{
  "n_head": 4,
  "head_dim": 64,
  "d_mlp": 1344,
  "vocab_size": 7438,
  "init": "normal",
  "init_std_qkv": 0.0412,
  "init_std_o": 0.0412,
  "init_std_up": 0.0412,
  "lr_mult_down": 0.7,
  "schedule": "wsd",
  "decay_fraction": 1.0,
  "final_lr_fraction": 0.02,
  "seq_len": 1024,
  "train_tokens": 350000000,
  "dataset": "wikipedia_en"
}
MLP neurons of a small language model. Each row is named by its layer, matrix (gate and up: input weights) and neuron, and shows model dimensions 144-207. Each number is 200 + 30 x the weight over its row's rms, rounded and kept within 0 to 999. A neuron's up and down rows have the sign that makes its largest values positive.
After each neuron's rows, "fires after" lists the tokens most often just before its 100 highest values on Wikipedia text that the model never trained on. A number after a token or word is its count.

L13.gate1313,169,224,191,214,143,215,121,211,205,223,173,186,179,158,192,161,190,219,223,190,184,260,238,181,237,213,240,216,224,216,196,165,210,267,178,202,200,235,200,173,204,221,182,207,241,181,211,181,162,206,258,216,169,181,254,192,166,222,163,184,138,208,245,182
L13.up1313,242,190,178,232,187,135,238,170,235,177,239,93,213,219,222,203,268,252,183,160,157,217,143,197,208,137,181,236,196,206,185,214,157,211,182,228,201,214,219,205,233,220,173,183,218,217,171,266,210,194,215,205,178,241,195,175,178,202,205,192,206,180,139,187
fires after: " " 33, " a" 14, " over" 7, " were" 6

L12.gate1038,205,191,280,127,180,159,227,163,152,230,188,198,180,170,155,268,168,172,219,207,178,188,216,189,192,230,217,183,169,184,184,264,181,219,120,217,208,203,177,228,241,172,207,210,186,170,228,150,188,242,251,184,198,151,182,196,239,185,195,251,219,189,235,168
L12.up1038,210,219,224,180,182,166,183,157,228,251,165,222,228,154,139,163,202,228,209,186,164,201,200,222,194,199,151,193,173,238,229,170,147,203,235,253,173,184,215,165,189,213,200,232,237,169,198,179,183,174,179,143,245,207,173,213,188,177,189,202,208,226,158,166
fires after: " " 48, "\n" 13, "–" 7, "′" 6, " −" 4

L21.gate191,195,151,209,168,191,185,223,160,199,205,245,188,181,170,195,187,224,122,199,228,234,202,189,202,209,131,186,125,188,198,181,218,225,203,226,194,163,256,227,143,194,137,186,136,230,205,187,186,182,115,189,206,232,175,273,204,125,216,204,227,217,216,199,182
L21.up191,222,174,166,206,213,173,165,198,223,227,248,232,222,190,168,221,225,201,172,172,212,200,175,207,201,252,196,230,238,232,186,154,174,230,156,215,199,287,138,210,145,160,204,213,199,222,211,217,165,227,213,180,176,195,220,255,199,198,114,203,231,230,191,235
fires after: " |" 21, "\n" 16, " on" 10, ")\n" 7, " S" 4, "On" 4

L21.gate446,163,157,192,166,197,177,220,188,204,234,210,209,150,199,253,236,166,141,213,162,189,166,191,226,224,181,175,207,251,168,233,192,233,187,194,218,202,193,209,162,199,192,212,198,171,184,181,227,155,180,222,184,257,173,263,255,215,178,202,274,261,228,203,180
L21.up446,157,145,186,186,222,147,159,153,187,250,165,199,153,203,237,197,234,173,173,223,239,229,190,151,299,195,147,229,233,155,185,158,241,228,225,223,189,192,198,183,189,196,171,175,212,170,203,149,206,164,221,211,291,202,292,200,174,232,256,222,201,192,184,184
fires after: "," 26, " #" 10, " |" 9, " in" 7, "19" 6, ".," 5

L15.gate162,181,195,189,236,185,177,180,232,206,245,191,259,170,221,177,197,172,234,201,231,160,208,255,198,216,193,231,222,242,202,236,239,200,208,150,195,198,226,197,206,201,170,208,218,206,165,207,215,171,202,190,202,157,171,179,214,192,245,184,194,181,265,195,196
L15.up162,179,225,206,229,201,245,256,161,157,263,188,219,204,178,191,157,235,205,181,219,173,170,212,227,172,214,206,233,227,186,235,203,229,231,213,225,196,130,165,214,220,200,148,210,260,177,192,182,241,210,196,192,198,209,225,244,206,225,237,190,195,214,188,225
fires after: " " 50, "\n" 23, ")\n" 10, ":\n" 4

L15.gate1205,164,224,223,187,214,195,188,180,168,175,178,199,152,231,217,210,239,196,197,228,266,241,194,193,153,217,208,189,229,220,237,257,171,182,210,239,192,158,217,161,229,194,236,225,187,198,183,181,190,213,217,142,185,224,228,290,140,188,170,210,230,156,227,143
L15.up1205,185,237,219,213,185,271,231,188,166,200,230,216,225,204,165,143,171,169,211,242,192,182,185,213,219,202,187,236,164,259,197,185,212,179,231,176,200,213,195,190,236,228,172,174,188,202,192,159,199,212,233,172,197,233,222,257,212,208,196,213,239,200,181,222
fires after: " |" 41, " on" 12, ":" 6, "On" 5, "born" 4, " in" 4

L21.gate299,164,147,231,247,158,203,201,219,237,224,160,190,239,275,219,224,172,238,140,188,171,214,207,219,239,242,224,205,192,204,203,198,195,207,237,115,178,184,219,215,234,231,245,185,190,217,146,201,200,162,174,223,214,190,193,244,161,188,135,197,185,212,145,248
L21.up299,213,208,194,213,135,222,162,180,202,242,185,198,212,217,206,157,148,209,242,194,206,204,213,247,209,217,266,208,218,180,228,148,147,208,233,229,187,202,179,202,192,198,218,206,182,229,186,150,181,229,201,218,184,182,295,171,178,191,136,251,195,177,207,186
fires after: " |" 47, ":" 8, " for" 4, " with" 4, " to" 4

L13.gate479,234,239,214,183,154,195,164,167,203,226,161,223,237,194,181,209,191,208,146,237,268,255,223,192,128,222,235,220,225,175,190,208,215,222,168,157,188,253,239,224,205,160,170,219,173,231,224,203,144,216,119,214,230,237,250,227,225,189,199,228,189,153,225,193
L13.up479,155,154,194,174,191,200,164,200,197,131,165,188,218,208,214,207,223,245,200,158,226,217,251,223,174,202,188,213,193,188,169,226,222,179,195,235,220,166,215,159,269,231,238,165,189,203,221,163,203,164,156,221,238,244,195,223,199,128,219,177,249,212,196,170
fires after: " " 29, " was" 9, "–" 8, " (" 7

L19.gate77,217,229,188,206,170,167,200,251,235,168,200,254,143,233,246,183,199,179,174,145,180,194,203,222,222,243,230,204,172,180,222,185,252,221,188,207,238,236,143,221,202,171,245,167,206,257,179,196,207,251,221,200,224,195,201,235,170,183,216,263,208,145,194,200
L19.up77,205,176,225,211,181,194,196,148,263,183,206,198,185,216,155,268,221,217,192,233,169,190,271,236,223,234,229,233,207,223,251,208,258,182,181,192,207,218,138,150,178,145,250,238,186,229,207,183,183,193,243,188,189,209,223,171,159,181,231,159,188,219,212,203
fires after: "0" 30, "1" 8, "7" 7, " |" 7, "2" 6

L13.gate979,180,213,193,220,256,214,228,157,191,223,209,227,222,177,185,196,239,293,153,201,212,241,193,229,205,197,197,171,200,213,197,216,249,162,208,238,225,185,220,158,196,177,174,192,245,222,218,202,206,247,213,155,226,229,228,226,208,188,181,210,168,206,177,202
L13.up979,177,195,135,213,230,201,216,217,274,168,195,195,228,228,256,223,140,235,189,206,219,228,141,207,198,227,209,235,139,183,189,177,239,196,242,241,187,229,178,206,221,215,120,230,199,200,218,190,216,198,215,200,220,226,198,223,88,204,240,143,194,227,208,184
fires after: " " 39, "0" 12, "1" 4, "-" 4

L15.gate50,196,212,200,144,159,194,168,137,205,209,166,214,178,193,181,230,242,231,178,208,281,216,163,195,199,198,225,183,174,239,224,164,219,237,187,250,190,193,210,174,201,196,127,163,199,207,186,176,225,181,216,211,260,228,211,158,216,235,182,224,219,185,236,255
L15.up50,171,260,225,166,147,207,219,218,162,175,177,181,243,225,186,168,225,181,153,227,253,179,214,166,257,165,174,199,146,213,198,166,207,226,178,204,293,182,199,224,200,155,184,211,211,197,181,201,250,188,222,222,192,168,163,251,149,202,179,195,187,202,167,169
fires after: " |" 41, "|" 7, " " 6, " to" 4

L12.gate1077,136,210,177,207,184,156,179,189,232,216,246,172,224,223,158,151,206,209,216,225,232,243,175,170,244,249,142,147,226,227,202,195,188,244,182,198,227,160,183,195,241,182,211,197,191,177,237,200,187,185,229,248,237,188,212,247,214,185,171,232,155,176,202,250
L12.up1077,185,280,238,201,190,290,210,206,221,230,171,145,197,254,200,231,180,226,263,213,186,215,239,253,237,228,213,263,234,213,169,108,205,188,198,222,238,180,180,189,218,200,187,192,216,207,235,205,221,192,213,183,158,160,248,211,245,166,215,200,176,174,191,219
fires after: " |" 34, " on" 11, " No" 6, "On" 4, " On" 4

L13.gate510,236,170,211,228,149,232,157,206,185,166,166,207,184,190,199,220,199,239,183,210,202,192,168,250,192,220,197,233,229,185,187,197,216,188,195,237,169,234,245,196,163,169,208,182,194,204,196,221,253,212,217,163,302,160,206,269,208,258,250,187,241,163,200,152
L13.up510,175,147,226,223,253,207,211,210,207,215,182,205,186,258,224,197,176,239,171,163,241,204,197,205,186,168,201,258,212,210,219,202,131,162,224,197,228,219,204,225,223,194,195,214,238,195,181,223,274,240,182,192,178,203,204,184,196,159,184,221,161,175,181,190
fires after: " at" 34, " under" 20, " At" 4

L19.gate223,203,175,158,173,145,260,191,228,182,200,231,174,199,222,176,205,196,183,171,266,198,232,210,185,194,206,223,228,216,208,173,193,195,155,222,225,242,143,196,215,200,242,132,189,236,196,150,196,191,206,200,188,246,233,175,195,238,202,159,233,228,206,223,202
L19.up223,183,206,172,191,228,161,205,190,185,235,226,225,184,199,197,249,230,192,205,249,179,217,215,224,232,142,160,242,169,191,218,197,182,182,186,238,206,178,245,219,180,252,153,218,213,202,242,197,174,173,209,205,244,151,231,201,144,247,164,218,194,209,252,173
fires after: "|" 52, ";" 13, " |" 13

L13.gate817,176,195,215,183,202,214,165,180,151,187,216,202,245,198,220,173,191,219,234,238,261,218,232,196,231,233,203,195,196,215,240,162,183,156,197,208,235,205,237,114,215,190,150,157,184,216,208,202,189,225,171,182,211,177,148,235,227,211,192,205,174,187,213,191
L13.up817,177,222,153,230,255,257,238,198,222,183,222,258,172,212,252,206,241,172,268,188,259,195,171,185,231,182,223,206,197,226,232,221,208,224,253,163,222,209,202,206,184,198,203,153,221,230,156,221,200,228,252,181,220,218,138,241,204,226,177,223,186,182,161,180
fires after: " at" 34, " the" 15, "At" 5, " and" 5, " to" 5, " on" 4

L15.gate756,223,233,212,204,180,194,211,161,126,206,196,129,174,254,220,190,180,236,194,195,242,158,129,195,246,236,214,235,210,202,188,234,173,194,275,102,168,198,179,204,192,147,243,194,190,181,194,152,202,160,227,242,148,282,217,176,200,173,178,151,179,193,190,248
L15.up756,163,222,202,209,171,209,192,252,228,173,222,170,163,176,202,256,243,138,161,256,186,187,211,269,197,198,233,194,233,190,217,200,184,169,209,259,223,184,204,159,213,227,208,211,195,207,234,182,248,220,205,161,159,169,183,217,230,183,224,172,204,219,167,201
fires after: " of" 21, " for" 14, " by" 7, "-" 5, " to" 5

L13.gate107,164,182,222,287,203,223,186,131,180,208,222,240,162,164,238,246,210,195,205,180,177,202,221,201,174,265,250,178,245,200,175,202,156,231,187,171,215,198,223,193,144,208,216,218,229,193,223,273,195,207,198,208,198,148,164,154,203,218,163,240,219,215,221,196
L13.up107,228,161,220,200,215,224,239,134,189,181,234,213,263,184,197,212,202,199,255,179,176,205,200,199,228,228,181,215,209,176,150,202,176,216,270,231,209,218,242,244,203,203,161,189,242,161,202,209,195,196,202,212,272,225,176,159,172,222,199,202,186,194,230,187
fires after: " |" 24, " |\n" 22, " " 6, "-" 5

L21.gate823,157,192,207,194,168,230,208,229,232,179,170,174,163,204,160,230,208,129,208,165,156,256,236,216,227,244,225,174,214,237,218,209,270,217,197,225,233,190,196,204,193,215,229,191,240,222,240,239,185,236,155,130,215,173,199,196,234,210,218,202,213,214,212,180
L21.up823,174,212,180,205,162,197,168,175,245,130,211,186,291,191,165,182,230,178,254,182,207,243,213,179,159,183,237,199,228,169,232,219,195,207,172,212,238,167,245,236,193,197,261,233,223,188,180,199,214,125,216,156,221,201,186,207,209,140,187,194,182,183,184,197
fires after: " |" 33, " " 22, " (" 8, "2" 5, "25" 5

L19.gate701,227,184,244,192,124,217,200,212,190,221,171,233,222,239,220,208,193,230,201,217,205,185,257,196,242,221,162,227,177,166,197,181,201,186,225,204,213,155,256,226,239,169,185,213,234,216,143,226,229,153,165,173,188,168,239,218,195,124,196,234,181,237,213,206
L19.up701,195,196,196,181,193,166,213,261,148,167,144,200,180,245,161,257,237,217,167,211,169,174,251,212,229,256,167,217,221,223,192,233,191,195,238,167,238,171,280,174,175,178,239,225,254,217,232,189,159,219,181,224,131,165,151,229,210,202,174,187,207,192,226,192
fires after: " " 34, " (" 10, ".\n\n" 6, "-" 5, " |" 4, "20" 4

L21.gate218,197,177,146,189,230,206,208,182,207,235,193,225,262,180,183,261,156,216,124,210,153,192,173,245,183,228,190,173,188,254,166,225,193,166,161,190,206,179,199,223,197,240,184,177,159,254,239,167,165,246,179,223,229,217,178,199,235,138,176,162,146,262,214,183
L21.up218,165,171,216,179,152,207,181,162,226,171,216,165,230,209,186,166,222,182,178,223,198,146,158,174,237,217,212,127,169,145,230,208,178,181,191,210,165,201,187,192,149,220,204,235,238,219,199,180,170,174,267,270,228,198,168,192,200,124,131,189,173,200,192,177
fires after: " |" 58, " " 5, ";" 4

L15.gate1043,174,168,199,243,162,214,245,229,248,219,177,229,206,156,218,221,241,206,188,191,159,231,209,194,173,171,190,176,183,171,217,216,156,198,232,179,192,146,280,166,211,197,225,153,182,253,163,203,208,174,233,180,236,268,180,184,188,211,193,150,206,171,204,201
L15.up1043,225,197,187,224,177,215,206,212,183,153,205,220,217,213,201,184,193,225,205,178,188,249,169,239,264,211,187,254,150,214,178,202,192,167,198,199,247,148,172,241,218,189,233,224,153,211,193,163,206,217,231,224,224,195,163,218,197,175,215,172,172,176,251,218
fires after: " " 44, " /" 7, " COVID" 5, "1" 4, " I" 4